{"num_hidden_layers": 8, "hidden_size": 512, "num_attention_heads": 8, "num_key_value_heads": 2, "head_dim": 64, "intermediate_size": 1344, "vocab_size": 50257, "hidden_act": "swiglu", "norm": "rmsnorm", "norm_place": "pre", "norm_eps": 1e-05, "positions": "rope", "rope_theta": 10000.0, "rope_fraction": 1.0, "qk_norm": false, "attn_scale": 0.125, "bias": "none", "tie_word_embeddings": false, "parallel_block": false, "init": "normal", "init_std_qkv": 0.0188, "init_std_o": 0.0, "init_std_up": 0.0188, "init_std_down": 0.0, "optimizer": "muon_variant", "learning_rate": 0.0156, "lr_mult_o": 3.0, "beta1": 0.93, "lr_head": 0.00606, "max_grad_norm": 1.0, "warmup_steps": 200, "schedule": "wsd", "decay_fraction": 0.678, "decay_shape": "linear", "final_lr_fraction": 0.02, "batch_tokens": 65536, "max_seq_len": 512, "doc_mask": true, "train_tokens": 465200000, "max_steps": 7099, "dataset": "wikipedia_en"}
MLP neurons of a small language model. Each row is named by its layer, matrix (gate and up: input weights) and neuron, and shows model dimensions 160-255. Each number is 128 + 24 x the weight over its row's rms, rounded and kept within 0 to 255. A neuron's up and down rows have the sign that makes its largest values positive.
After each neuron's rows, "fires in" lists the words (lower case) most often at its 100 highest values on Wikipedia text that the model never trained on. A number after a token or word is its count.

L2.gate809 [145 136  96 153 109 110  98 169 175 108 143  70 103 143  90 143 124 116 124 132 145 110 102  95 101 133 163 148  97 160 108  97 153 153  99 131 175 162  86 133 118 148 109 137 140 146 125 108 141  94 119 135 117 128 113 140 146 108 123 151 135 161 113  95 128 146 117 147  46 115 169 155 122 151 126 117 142 174 124 125 140 133 122 119 150 133  98 131 150 131 132  96 124 117 133  97]
L2.up809 [136 104 114 109 121 137  90 155 201  87 107 120 115 120 147 128 104 128  90 123  48 121 129 104  76 113 135 109 101 149 105  97 119 182  85 110 148 137  78 133 117 155 112 112 134 126 141 111 131 135 137 140 123  93 125 147 180 130 121 149 105 108 138 149 110 155 132 114 118  97 103 121 166 158 127 129 143  99 157 148 142 127 126 105 124 123 120 122 132 190 124  89 141 129 116  98]
fires in: "to" 26, "st" 13, "ireland" 6, "slims" 5, "kerry" 4, "usa" 4

L2.gate127 [137 125 100 104 152 131 132 177 115 113 121 146 126  84 114 108 137 171 121 121 133 122 151 127 166 208 131 153 130 138 108 122 138 143  93 150 135 157 152 107 160 107 102 181  65 134  99 101 154 104 147 111 146 117 124 164 169 119  83 131  92 138  99 110 131 173 160 131 131 142 137 137 158 144  92 160 148 127 170 115 145 125 168 141 154 108 116  73 135 112 119 150  92 141 124 131]
L2.up127 [124 127 120 130 151  72 134 138 114 110 140 111 139 144 140  96 118 166 178 124 111 146 116 121 159 121 121 129 102 119 139  92 152 137  97 201 149 157 157 137 162 129  75 167 136 125  93 146 132 127  98  90 126 108 128 149 141 122  96 170 100 154 127  93 110 116 137 122 156 113 102 134 136  86 119 123 160 128 146 113 101  81 132 112 157 125  69 116  55 153 160 167 124 135 134 139]
fires in: "not" 33, "never" 7, "t" 6, "by" 6, "for" 5, "without" 5

L2.gate719 [ 89 145  84 136 154 110 147 139 127 131 107 102 140 115 144 135 133 167 134  98 113 137 123 121 134 116 115 120 114 121 131 102  97 154 138 128 105  96  61 125 167 141  93 115 109 126 121 168 110 140  70 158 105 140 122 133 122 100 136 155  83 130 142 110 106 121 156 153 110 150 119 141 121 113 129 165 156 102 142 110 105 130  86 107 134 122 117 132 147 169 132 161 117 178 172  87]
L2.up719 [144 151 117 130 151 116 123 130 121 156 118 138 134 151 160  99 160 164  88 145 153 129 105 129  83 113 118  92 129 119 112 129 145 202 115 128 117 180 122 148 106 201 170 128  96 127 146 162  99 116 154 138  88 137  93  99 141 147 174  95 148 123 120 107 120 160 110 130 108 136 139 146 150 120  93 124 130 111 113 135 135  99 133  85 112 135 133 101 128  71 102  59 107 164 146 114]
fires in: "grand" 21, "full" 8, "own" 7, "mass" 6, "regular" 4, "initial" 4

L2.gate504 [147 138 126  97 115 117 122 123 186 135 148 112  85  98 127 135 158 115 132 119 163  97 120  78 167 133 157 113 129 124 101 108 115 128 114 125 127 138 129 117  77 107 153 137 123  67 119 125 146 141 102 158 116 109 133 116 131 123 143 112 134 110 132 158 130 146 101 126 121 165 139 161 159 144 127 117 127 154 138 114 124 106 105 119  61 120 103 112 113  96  98  82 103 128 123  83]
L2.up504 [149 122 127 117 119 119 118 124 190 169 123 132 122 162 114  53  97 117 151  97 157 139 106 156 115 131 101 160  84 130 123 107 129 106 110 128  96 131  80 126 138 116 156 132  82 116 115 129 113 111 160 161 112 151 140 140 137 135 144 120 113 140  94 105 139 135 146 123 126 102 125 148 127 150 107 105 117 119 120 150 147  76 127 130 109  94 116  94 139 120 157  92 102 174 130 188]
fires in: "of" 29, "with" 19, "ex" 10, "de" 5

L2.gate382 [ 82 172 166 149 112 125 104 163 111 149 154 117 109 121 148 134  96 170 145 110  86 150 133 120 145 110 162 126  93 113 194 137  95 138 154 152 152 111 123 116 131  85 120 136 129 109 105 133 165 137 201 108 150 116 117 121 123 110 113 127 127 114 151 127 124 113 136 114 143 165 166 127 135 100  98 128 144 112 112 133 136 137 152 140  97  90 183  97 121 126 105 138 169 157 144 154]
L2.up382 [118 144 154 112  98 139 111 112 141 112 144 128 131  92 107  94  88 100 120 111  86 144 138 141 109 143 149  84 136 121  90 147 110  98 138 144 117  97 155 103 117  99 155 108 156 117 132 109 148 120 163 177 109 144 159 130  78  99 168 111 136 123 167 131 164 135 135 177 132 161 195 121 132 120 135 153 138  82 116 121 133  80 131 132 142 107 186 124  88 116 144 162 146 106 111 146]
fires in: "of" 77, "the" 8, "role" 5

L2.gate1292 [142 105 119 211 148 192 140 139 122 136 105 155 127 148 109 132 158 116 129 116 148 165 145 176 114  90 118 174 155 111 152 124 159 125  95 130 128 137 127 150 122  91  90 162 125 153 172 128 137 146 137 113 127 136 131 100  91 117 115 167 109 122 103 131 106 161 116 149 160 128  76 111 123 165 164 114  99 123 125 108 142 107 160  93 144 151 123 166 169 125 137 128  68 128 110 159]
L2.up1292 [108 122 116 139 154 115  97 141 129 104 148 145 111  74 139  72 112 152 113  96 124 108 111 126 117 153 135 123 144 112  85 110 116  78 128 108 128 118 116 138  92  92 123 127 141 120 152 130 126 156 111 145 120 125 139 153 107 121 148 154 135 118 170 134 127 148  95 112 115 125 147 160 162 150 187 145 152 149 162 134 100 135 152 138 174 142 106 162  39 173  95  88 125 152  90  96]
fires in: "their" 25, "on" 21, "production" 10, "his" 8, "its" 6, "the" 5

L2.gate1153 [132 139 159 149 125  95  84 118 119 149 110  92 126 129 170 101 105 126 147 165 143  91 145  96 151 124 121 120 114 152 126 129 158 126 113 104 160 131 123  91  68 130  93 134 127 123 126  95 120  93 117 127 148 124 159 158 138 139 123 134 123 162 104 115 187 157  97 125 150 151 150 117  95 154 132 124 166 110 121 100 153 131 150 192 127 129 112 110 132 155 147 131 119 109 114 185]
L2.up1153 [131  84 126 179 165 129 110 121 114 142  91 112 101 164 122 167 114 173 167 169 130 110 162 159 151 155 134 126 120 144 151 151 118 105 110 104 140 106 131 118 163 131  28 113 126 183 118 148 103  76 119 145 126 143 149 118 174 151 143 109 125 127 161 125 133 184 132  98 124  73 129 119 129 117 113 127 153 109 119 137 122 124 114 192 112 132 168 132 153 144 100 117  74 104 132 149]
fires in: "no" 36, "1" 10, "2" 7, "3" 7, "0" 5

L2.gate673 [180 129 173 124 120 153 107 157 122 104 150 114 175 152 170  94 116 134 128 120 128 164  87 123 105 124 133  94 138 127 136 136 121  97 148 175 105 124 146 150  90 136 200 147 151 131 141 140 107 115 144 107 130 174  96 121 134 138 122 124 167 141 127  99 143 124 154 165  76 138 125 113 115 138 141 129 157 102 129 125 133 169 124 122 126 148 176  94  98  88 154  99 111 130  80 105]
L2.up673 [160 143 128 129 131 138 121 141 130  98  94 110 184 146 197 116 120 131 115 116 135 140 128 116  79 140 102 104 140 105 125 129 140 106 159 149 123 165 140  98  99 185 194 117 171 152 125 118 130  99 126 111 112 117  94 120 175 138 131 121 125 125 118 117 163 144 146 152 136 106 130 129 125 131 120 138 165 151 111 119 151 138 138 117 111 131 160  96 106 115 135 111 121 150 129 135]
fires in: "its" 47, "tv" 12, "district" 6, "t" 5

L2.gate1234 [155  91 145 149 143 131 138 124 156 156 147 138 128 135 113 151  97 137  97  91 126 153 129 124 112 138  80 102 138 141 102 130 103 113 107  93 131 118 115 118 105 155  87 145 105 121 115 129 165 166 120 124 135  88 134 137 151  55 140  93 121 138 116 104 150 127 166 104 106  79 126 126 110 119 142 106 153 146 127 123  97 138 114 207 116 128 161 131 131 123 141 127 129 147 112 135]
L2.up1234 [110  89 117 179  95 117 104 115 122 119 130 106 103 108 129  84 112 149 121 129 128 124  92 123 102 145  91  88 131 136 110 118 120 170 128 153 131 105 103 168  87 153  76 116 115 168  96 119 140 145 118 139 131 124 148 181 183  83 130 134 135 111 104 103 134 136 168  95 116 143 113 128  91 132 146 115 103 131 139 105 142 136 146  62 110 205 139 112 162 176 126 146 131 148 153  74]
fires in: "to" 69, "13" 4

L2.gate861 [132 142 180 127 144  96 124 134 195 133 147 136  86 106  98  92 140  91 119 134 125 123 121 125 142 141 137 132  75 157 160 114 192 135 105 142 126 119 118 167 151 120 147 125 151 151 150 130 146 188 122 147 114 157 106 103 107 160 151 114 162 142 154  95  94 148 132 146 118 100 140 121 107 137 109 161 155 118 126 109 126 127 134 125 172 106 156 127 135 189  95 115 101  99 117 120]
L2.up861 [102 150 145 118 131  89 215 116 155 117 164 160 119 107 164 100 116 120  87 146 125 148 159 121 140 149 118 114 149 144 105 117 148 113 106 135 131 112 121 109 182 140 147 120 154 149 186  92 115 133 139 153 166 148 113  82 152 148 121  89 132 103 126  98  95 167 132 121 154 179 133 118 112  89 130 120 150 137  98 140 128 112 134  86 117 153 100  33 126 113 116 106 124 163 120 106]
fires in: "part" 40, "half" 8, "season" 5, "parts" 4, "division" 4

L2.gate316 [115 152 153 145 113 135 115 149  96  91 142 146 126 170 129 157 113 132 136 123 124  97  97 131 141 109 138  97 113 136 145 187 142 161 149 125 174 140 130 114 119 123 119 126 104 103 106 106 155 191 155  90 103 112  95 114 109 145  76 121 123 125 119 106 115 146  99 103 164 126 142 101 102 136 131  98 135 109 170 129  93 138 145  98 141 162 131 126  99 115 172 137 119 123 119 150]
L2.up316 [117 161 146 146 147 151 141 112 118 147 134 111 181 175 113 142 124 115 106 126  97 135 117 110 124  91 109 121 123 166 165 176  94 137 137 117 132 126 141 137 129 113 150 101 126  92 140 147 110 171 147 135 130 145 145 114  90 158 109 134 145 123 126 109  94 118  88 130 113  98 135 116 122 151 107  93 132 103 148 124 134 131  88 167 160  95 161 137 127 147 100 144 139 146 107 131]
fires in: "of" 28, "to" 26, "shot" 4

L2.gate1299 [144  87 124 130 154 153 157 109 128 131 154  97 109 141 126 134 155 140 135 199 137 106  49 141 150 135 101 116 106 139  85 146 130 116 162 108 105 136 123 126 170 159 123 129 122  89 180 158 150 129 125 130 161 111  94 106 108 123 124  94 123  95  86 122  98  95 164 101 143 120 159  91 124 141 141 115  95 133 129 124 131 125 155 111 125 129 111 126 129 175 190 142 134 128 143 173]
L2.up1299 [134 138 158 119 138  87 118 133 141 123 161 105 125 108 119 173 153 134 122 133  59 112 105 120 153 165 110 167  92 142 111 156 139 120 134 146 174 109 143 126 133 189 123 162 139 134 130 116 117 114 166 110 140 158 107 124 101  94 104 100 146 112 144 125 109 149 167 151 120 172 129 109 129  95 125 157 117 127 137 110 160 118 145 115  75 151 138 139 141 178 134 124 162 106 129 151]
fires in: "in" 54, "into" 24

L2.gate935 [144 120 159 144 149 143 131 149 121 161 139 149 126 123 118 107 153 177 143  91 127 154 122 122 137  72 163 127 130 150 106 121 132 182 157  80 130 107  99 136 104 170 122 139 135 134 117 179 141 142 151 152 136 127  98 142  45 101 120 125 184 142  98 105 118 107 133 136  96  92 147 145 133 154 165 109 106 160 120 189 145 123 109 121  56 130 128 144 142 130 150 133 126 112 139 151]
L2.up935 [114 126 136 152 133 111 147 166 143 170  97 159 112  94 112 110 160 166 118 124 138 112 149 135 133  82 160  98 126 125 162 113 138 200 167  78 114 113 118 147 128 163 114 116  96 109 114 155 132 129 149 135 140 155 140 164  56 148 132 113 173 102 116 107 138 113 119 125 118 123 143 120 146 170 167 105 126 173 152 125 151 122 126 113  75 166 132 119 150 107 141  92 132 117 145 154]
fires in: "government" 23, "state" 20, "states" 20, "s" 14, "federal" 11, "national" 8

L2.gate575 [114 110 137  98 106 137  97 144 112 168 128 154 136 127 120 158 140 135 131 134 116  95 115 136 103 158 144 150 129 154 131 140 100 137 112 162 145 155 149 159 147  95 176 104 139  98 140 155 120 128 151 137 162 137 109  57  94 146 132 160  97 148  80  98 128 117  85 123  74 152 126 106 144 104  95 109 121 132 155 111  98 113 128 137 125 152 139  93 143 132 163 146 132 133 146 152]
L2.up575 [157 137  75 111 174 113 136 154 137 178 161 115 116 117 136 135  99 109 134 110 103 143 168 126 183 157 135 126 121 105 114 139 157 104 129 151 108 152 140  87 127 145 169  76  78 112 106 121 111 112 122 161 118 149 151 124 124 136 142 115 169 126 158 116 125 120 135  77 165 145 121 143 137 148 108 109 168 102 118 135 146 126 158 127 154 135 163 170 148 124 121 153 117 142 148  76]
fires in: "by" 29, "in" 10, "located" 8, "about" 7, "now" 6, "at" 5

L2.gate263 [173 173 108 150 121 161 110 107 119 166 171  84 121  97 124 131 134 134 126  81 109 113 120  94 156 114 125 124 122 118 118 152  56 159  96 118 146 138 106 115  94 127 149 113 133 142 148 137  64 150 120 163  72  90 111 108 103 101  73 111  89 183 153  97 136  80 131 133 110  96 103 117 138 128 102  77 161 114 125 164 128 235 128 122 120 122 169 114 128 145  81 131 134 124 123 162]
L2.up263 [ 98  80 101 170 136 124 102 145 136 111  91 139 115  93 150  95 117 166 121  65 147 120 122 139 113 130 148 111 153 131 172 128  79 110 124 156 142 103 143 108 137 122 157 147 146 119 175 172  76 109 137 169  92  85 145 147 123 136  82 130 120 134 170 128 106  99 155 118 161 133 111 104 144 125 114 129 132 152 117 145 129 187 109 139 144 107 143 141 194 102 123 108 163 109 162 133]
fires in: "to" 100

L2.gate1138 [116 114 119  84 134 123 167 126 147  80 149 153 147  64 117 104 131 125 107 147 117 143 113 123 129 118  88 186 148 128 164  91 130 140 175 108 134 128 146 130 122 133  95 108 126 117  97  93 127 113 158 109 138 106 155 150 150 157  84 162 138 162 144 157 121 145 117 135 132 113 130 138 130 105 152 166 166 133 133 178 153 105 145 127 104 128 170 133  99 162  97 149 132 118 115  82]
L2.up1138 [139 129 151 154 141 120 147 141 110 115 132  97 155 156 118  98 125 158 147 153 161 118 166 132 152 125 127  97 135 118 159 146 134  90 146 120 143 130 160 141 154 106 103 131 100 117 128 141 119  82 114 140 126 167 146 128 185 118 114 110 108 116 131  90 111 155  72 111 109 102 180 116 136 140 125 151 149 122 139 166 131 153 159 127 102 124  93 129 158 119 107 154 130  94 117 112]
fires in: "for" 23, "by" 19, "on" 19

L2.gate1042 [154 159 161 131 132 140 122  91 104 116 194 151 156 107 135 116 104 167 140 135  97 121  92 138 142 100 146 181 136 122 151 134  88 158 161 128 134 111  75 113 125 143 131 147 145 150 114 137  82 118  81 114 113 144 123 111 107 141 117  99 102 136 107 146 117 205 134 128 131 123 122  89 112  80 105 128 128 135 103 105 115 141 142 121 102 143 108 148 111 107 132 106 149 154 150 107]
L2.up1042 [137  85 105 101 101 104 130 131  92 161  84 126 171 120 145 149 126  84 161 155 157 146 145 108 128 161 112 108 154 144 164 150 143  93 162 112 134 175 131 165 126 148 111 107 147 115 135 100 128 104 101 162 135 140 109 135 119  81 106 111  85 127 152  93 109  91 102 120 106 112 160 141 142 139 152 123 181 118 137 116 110 167 137 161 130 108 152 141 152 134 147  90 125 160 127 167]
fires in: "on" 35, "of" 27, "half" 7, "to" 5

L2.gate217 [130 110 110 129 125  99 137 161 136 117 154 152  97 118 164 118 138 151 128 128 126 131 125 134 147 126 148 112 118 176 117 106 137 109 158 110 108 157 146 117 143 182 105  88 142 137 162 106 127 102 139 144 145 118 151 134 155  47 160 112 166 150 105 165  82 135 148  99 100 149 122 129 121 105 114 114 140 143 148 104 137 142 144 120 143 130 110 147 134 152 147 141  89 119 126  93]
L2.up217 [ 89 128 144 134 109 127 155 148 159  92 130 130  82 128 124 123 113 157  90 124 126 104 145 115 154 104  91 117 138 154 137 108  70 100 159 125  81 154 145  98 169 145 104  91 129 149 149  98  98 125 124 152 150 114  88  88 137 115 144 131 136 111 110 164 121 178 168 106 122 138 116 139 106 124 110 127 160 125 164 133 127 127 134 116 129 118  54 173 123 138 119  93  85 104 155 106]
fires in: "series" 18, "isbn" 11, "season" 9, "part" 6, "volume" 4, "comic" 4

L2.gate331 [148 101 113  82 146 113 167 157 105  97 155 123 191 153 139 106 131 169 142  92 152 160 134 157 110 105 154  80 134 119 170 118 139 163 112  94 118 134 119 108 158 128 137 109 114 164 119 133 103 107 144 148 140 148 122 143  95 126 108  86 142 119 151 132 151 139 112 149 129 139 131 132 115 145 125 126 136 124 157 117 161 108 160 141 173 121 144 130 105 128 139  88 120 162 135 107]
L2.up331 [149 139 130 150 164 128 153 177 156 160 149  83 172 108 147 113 126 131 137 149 141 111 128 137 126  89 121 133 176 144 146 133 116 164  81  98 147 139  94 159 164 135 156 108 144 135 107 107 100 148 141 138 135 115 109  89 113 110 108  94 127 101 106  87 145 167 124 100 146 116  82 119 128 160 150 145  63 108 163 107 213 138 126 142 183 119 143 151  95 148 111 143 106 160 100 127]
fires in: "to" 56, "978" 11, "included" 7, "for" 7, "on" 4

L2.gate1325 [ 85 139 134 129 123 136 115 155 134 141 157 105 133 144 115 105 120 156  96 111 100 133 150 108 149 125 120 111 121  87 140 157 129 124 164 128 138 138 122  97 167 111 149 115 114 111 123 121 137 126 130 124 104 108 114 152 138 150 157 153 164 122 176 137 132 123 139  95 142 136 132 130 112 170 117 149 136 131 127 162 171 105 133 125 121 151  96 159 120 161 180 115 130 112 117 134]
L2.up1325 [124 161  97 140 111  72 137 143 145  85 114 112  93 107 154 102 140 101 132 110 163 153 119 122 124 103 161  69 180 136 136 154 158 138 185 100 127 141 135  91 107 115 158 109 108 102 125 120 108 134 138 124 154 168 133 115 117 172 139  80 156  74 178 127 201 111 134 139 154 126 148 140 135 131 159 121 117  92  95 139  76 102 127 121 154 137 131  74 156 117  95 140 111 151 147 143]
fires in: "of" 72, "the" 20

L2.gate103 [ 98 143 127 112  97 155 126 136 153 136 142 106 166 128 161 127 141 134 155 155 106  82 158 132 144 129 146 150 121  70 130 139 125 141 111 161 120 141 148 101 161 140 157 143 110 145 155 147 104 104 109  55 134 194 138 148 139 145 132 135 156 154 136 168 121 120 104 163 114  71 118 134 143 126 109 121 160 133 143 118 104 195 119 180 112 160 157 153  99 159 103  98 198 140 136  91]
L2.up103 [185 154  95 150 117 104 169 100 119 131  75 135 136 112 144  89 107 162 119 134 112 133 140 111 138 133 131  76 110 118 131 142 146  98  95 134 123 148 161  98 125 134 128 131 115 135 105 124 141 133 146 113  81  97 139 128 118 110 129  88 158 177 134 160 100  95 125 167 127 148 146 122 151 128 127 113 170  94  97 131 122 179 106 126 133 137 168 126 159 177  82 150 184 153 140  89]
fires in: "wife" 15, "mother" 15, "daughter" 10, "sister" 7, "to" 5, "actress" 5

L2.gate780 [147 146 140  90 166 140 119 155 107 150 112  83 126  69 121  94 151 119 100 109 108  98 192 142 109 134 164 100 163  90 171 124 156 120 112 134 123 139 109 117 106 114 119 101 100  99 133 140 151 114 125 134 142 146 150 112 150  93 121  99 158 128 165 129 150 112 159 149 114 133 161 145 121 138 139 120 100 132 119 133 106 122  97  84  92 121 142 119  82 126 167 140 100 129  71 135]
L2.up780 [141 128 137 171 111 160 141 131 101 185 134  98 149 153 123 123 175 120 104 141 155 121 126 147  91 110 129 106 144 154 175 165 122 146  97 121 141 143  83 131 127 150 155 149 167 111 119 136  84 111 128 138 145 133 141 121  87 120 115 116 132 108 125 143 107 161 112 141 115 133 116 106 138 117 132 109 117 125  91 113 121 123  84 112 145 168 146  75 170  91 156 136 133 127 131 134]
fires in: "state" 33, "home" 10, "song" 5, "theme" 4, "district" 4, "day" 4

L2.gate917 [120 118 119 126 148  88  75 111  71 160  79 112 121 112 125 107 133 122 114 142 116 150 122 142 117 138 157 129 116 155  99 114 142 145 155 146 151 114  81 116 115 110 105 132 118 112 102 140 154  98 133 139 118  95  92 150 122 149 102 106  91 112 136 132 141 113 167 139 118 111 127 158 130 135 139 129 152 137  93 182 141 125  79 145 127 118  86 102 182 140 178 126 106 112 148 116]
L2.up917 [133 144 118 131 127 118 104  84 173  96 122 138 133 113 152 157 121 100 152 109 150 158 115 104 127 126 120 110 129 128 101 141 167 171 178 128 138 116 140 119 107  76 123 177 157 146 111 147 120 103 162 109 157 119 106 131 103 147  85 152 100 174 182 149 135  99 113 144 124  75 146 117 111 169 125 135 180 146 132 188 128 119 105 119 118 116 125 107 122  98 126 143  98 151 120 124]
fires in: "of" 27, "to" 16, "place" 6, "lancet" 4

L2.gate60 [142 135 127  96 155 134 155 152 104 114 161 113 121 173  93 115 130 113  67 103 145 143 154 129 120 103 147 112 129 112 119 124 122 110  98 110 173 114 130 138 137 142 112 103 142 166  98 122 133 100 139 151 140  90 118 137 139 139  81 101 138 142 127 115 151 122 126 131  92 142 105 123 115 156  98  70 145 123 155 150 131 148 114 173 126 165 145 152 105  52 104 120 115 130  85 118]
L2.up60 [153 112 134 124 136 110 125 172  94 132 155 116 151 157 113 133 113 139 116  99 146 141 134 135 104 128 140 117 144 132 163 118 136 116  92 128 169 100 163 115  99  86 125 131 144 188 104 179 167  93 173 145 106 131 118 169 110 138 150 102 128 172 163 130 124 101 134 148 128 170 114 152 147 163 160  99 176 128 118 155  97 101 127 117 157 182 149 123 130 134 106 123  96 116  68 131]
fires in: "of" 22, "version" 12, "to" 7, "along" 5, "arrangements" 4

L2.gate97 [101 128 175 113 141 142  54 157 105 129 106 123  76 120  99 128 133 136 129  82 116 165 122 130 169 167 139 126 150 110 127 141 152 101 108 135  94 140 120 138 103 158 121 127  94 146 130 135 175 136 131 123 104 154 111 118 133 153 134 141  76 162 142 140 132 135 162 119 109 110 130 139  79  96 123 156 134 101 177 129 142 149 101 151 154 159 165 141  95 105  96 165 168 131 106 123]
L2.up97 [142  83 125 139 127  84 106 119 107 136 125  99 123 108 110 134 106 136 164 135 102 134 157 110 153 120 147 109 152 122 159 189 144 114 114 169 100 123 122 153 115 114 135 129 128 153 126 140  96 134 132 169 134 150 135 120 164 111 142 178 150 121  93 140 100 117 122 155 164  83 161 131 117 103  77 103 127  74 119 122 137 116 103 142 154 144 145 117 141 148 151 129 157 136 154 109]
fires in: "to" 76, "before" 15

L2.gate286 [135  81 120 120 147 132 130 174 133 147 153  95 127 139 100 151  96 177 143 112 109  90 119 151 139 150 139  93 132 122 147 105 140 171  94 117 102 143 102 122 146 147 143 156 103 105 162 130 112 110 167 151 113 136 102 126 137 168 124 157 161  98 118 155 105 111 147 196 118 110  95 130 135 108  83 107 115 109 168 107 110 130 135 128 174 139 122 127  84  92  70 111 161  96 119 112]
L2.up286 [140 146 164 123 120 121 141 156 127 154  85 124  95 111 144 130  77 172 113 133 119  91 144 158 139 131 104  89  90 118  99 129 126 129 146 122 104  71 103 134 109  65 145 128 130 111 154 182 128 131 152 156 168 132 128 133 186 194 123 103 162 108 114 154 101 110 133 114 166  79 101 134 103 133  88  99 156 133 147 133 151 138 110 171 128 125 106 138 129 118 138 123 120 115 150 126]
fires in: "with" 31, "to" 18, "from" 9, "featuring" 4, "blazer" 4, "at" 4

L2.gate245 [128 142 114 144 124 143 107 139 161 130 120 152  88 134 108 164 130 166 138 136 153 162 119 136 160 140 134 170 140  86 133 150 161 135 127 132 136 133 132 134 132 154 137 143  98 108  96 156  96  99 134 140 150 136 135 116 114 166 108 122 131 146 129 115  98 157 146 143 123 150 103 103 121 128 165 106 148 135 118 120 138 154 103 120 136  97 153 142 134  88 182 139  97 124 159 138]
L2.up245 [133 108  88 100 133 144  92 130 129 105 125  99 121 142 149 103 153  87 182  85 139 125 136 122 135 142 101 169 151 100 160 110 123 124 105 134 158 131 141 105 134 142 143 135 153 122 158 165 114  75 149 118 140 129 123 133 114 100 105 133 130 147 114 118 139 142  95  92 141  84 159 116  83 121 166 105 100 151 113 110 154 168 136 109 136 137 116 123 136 150 109 145 115  94  98 188]
fires in: "their" 49, "its" 33, "guitar" 5

L2.gate8 [152 122 129 116 144 130 141 121 146 180 180 123 147 127 122 150 161 140  82 117 138  99 123 138 131 109 171 122 127  93 125 146 124 123 131  99 175 114 107 146 115  84 167 147  86 146 109  77 145 119  99 153 137 177 122 137 138 118 115 106 134  90 157  79 150 106 182 149 148  80 150 155 112 128 105 110 122 133 137 126 130 143 158 164 162 116  88 132 164 154 116 162 102  67 109 136]
L2.up8 [128 111 124 169 138 136 187 151 131 158 139 121 113 149 150 112 123 136 119 152 122 125 150 155 122  92 177 128 118 105 131 173 137 141 166  84 131 155 131 154 133  72 145 124 111 137 106 132 148 182 119 134 171 136  68 176 121 122 131 119 152 114 149  92 141 102 139 181 108  48 155 129 129 173  93 122 110 117  94 106 109 105 132 154 139 126  92 147 128 140  85 159 156 124 161 113]
fires in: "of" 25, "despite" 8, "for" 7, "shue" 6, "about" 6, "to" 5

L2.gate1070 [133 119 124 121 149 116 170 136 160 126 124 143 125 141 116 157 162 141  95 134 116 152 128  90 145 110 113 141 154 135  90  90 116 128 105 153 116 114 141 149 146 108 156 132 157 132 143 139 158 150 102 100 145 163 120 113 144 107 138 136 188 176 120 133 139  83 145 102 111  99  87 140 123  99 133 143 172 162 129 100 143 124 120 133  89 127  89  91 123 141 110  92 127 105 164 113]
L2.up1070 [126 122 139 118 114 114 106 142 109 127 142  58  97 158 123 112 136 131 140 140 103 124 127 114 151 166 114 144 135 125 120 164 112 107 117 113  85 162 119 110 120 157 151  89 104  99 113 124 140  76 125 122  90 144 152 119 113 150 153 135 180 112 124 114 148 138 136 133 109 131 151 129 132 104 137 117 175 116 109 106 110 101  78 102  72 114  80 110 129 132 127 154 114 169 160 137]
fires in: "from" 51, "of" 39, "to" 4

L2.gate56 [116 139 128 157  86  92 167 101 132  71 126 164 132  92 131 137 125 120 141 117 107 129 152 147 138 122 128 111 140  96 131 124  97 108 164 132 110 128 165 121 144 131 178 104 106 162 145 110 132 195 144  83 138 101  85 185 116  82 138 142 132 121 139 100 105 114 151 147 124 124 183 148  88 150 150 132  79 140 149 100  79 153 107 130 160  93 163 131 127 156 142 134 145 158 135 112]
L2.up56 [ 90 160 172 102 148 104 155 123 163  86 108 128 138 131 161 115 124 178 132 123 123 129 155 170 119  98 134 145 141 121 128 142 115  87 133 101 149 129 147 104 113 139  98  86 111 118 152 150 106 146 128 141 137 151 132  81  86 163 135 148 154 126 173  90 142 124 142 107 106 152 144 133 143 153 162 119 107 110 115 119 147 162 130 157 114  82 123 154  99 163 109 127 174 163 120 122]
fires in: "under" 26, "with" 14, "starring" 6, "of" 5, "acting" 4, "vice" 4

L2.gate352 [ 84 127 158 132 124 136 121  73 124 129 164 167 118 192 151 155 111 113 127 107 177 163  89 104 133 140 133 135 156  96 120 122  94  92 170 115 122 113 162 160 130 123 140 120 168 101 109 154 114 177 173 158 161 149 129 111 100 129 126 100 121 101  98 140 131 127 131 132 121  83 132 114 122 161 109 117 142 133  93 130 162 144 166 122 125 142 127 110 100 123 124 141 108 132 123 114]
L2.up352 [159 108 147 158 102 110 126 104 154 129 113 143 126 160 136 144  99 154 112 142 142 140 175  98 112 124 147 151  97  98  95 151 143 115 154 124 153 108 115 132 122 144 144 119 122 120  65 110 131 159 116 120 137 132 131 118 106 103 155 111 117 110 128 129 146 145 110 136 148 133 164 105 147  94  98 149 117 147  80 110 137 151 147 152 137 139 128  77 127 129 131 121 134 105 168 111]
fires in: "as" 55, "rather" 12, "very" 12, "too" 6, "into" 6, "so" 5

L2.gate982 [136 119 158 132 159  99 106 113 172 136  91 127 106 128 117 121 111 139 116 126 124  92 112 155  96 184  92 102 120 122 133 149 126 116 136  96 126  94 118 142 144 130 100 137 154 120 134 139 165 100 107 143  36 105 132 106 128 159 140 133 114 136 100 159 112 113 114 151 139 114 108 137 126 142 158 151 119  80  98 119 104  88 156  96 136 130 148  81 160 159 153 169 158 101 130 141]
L2.up982 [137 163 126 131 165 134  94 131 117 165 128 123 137  66 174 127 126 100 102 124 156 168  97 111 129  97 139 136 145 136 136 138  76 192 124 126  88 135  96 149 110 177 151 136 108 148 124  76 104 140 158 134 114 142 129 126 150 135 135 114  85 142  93 143 140  88 155 120 144  97 137 123 155 107 156 106 118  98 148 127 139 132 159 152 153  91 104 109 139 107 135 106 135 122 140 152]
fires in: "in" 32, "district" 9, "at" 6, "opening" 4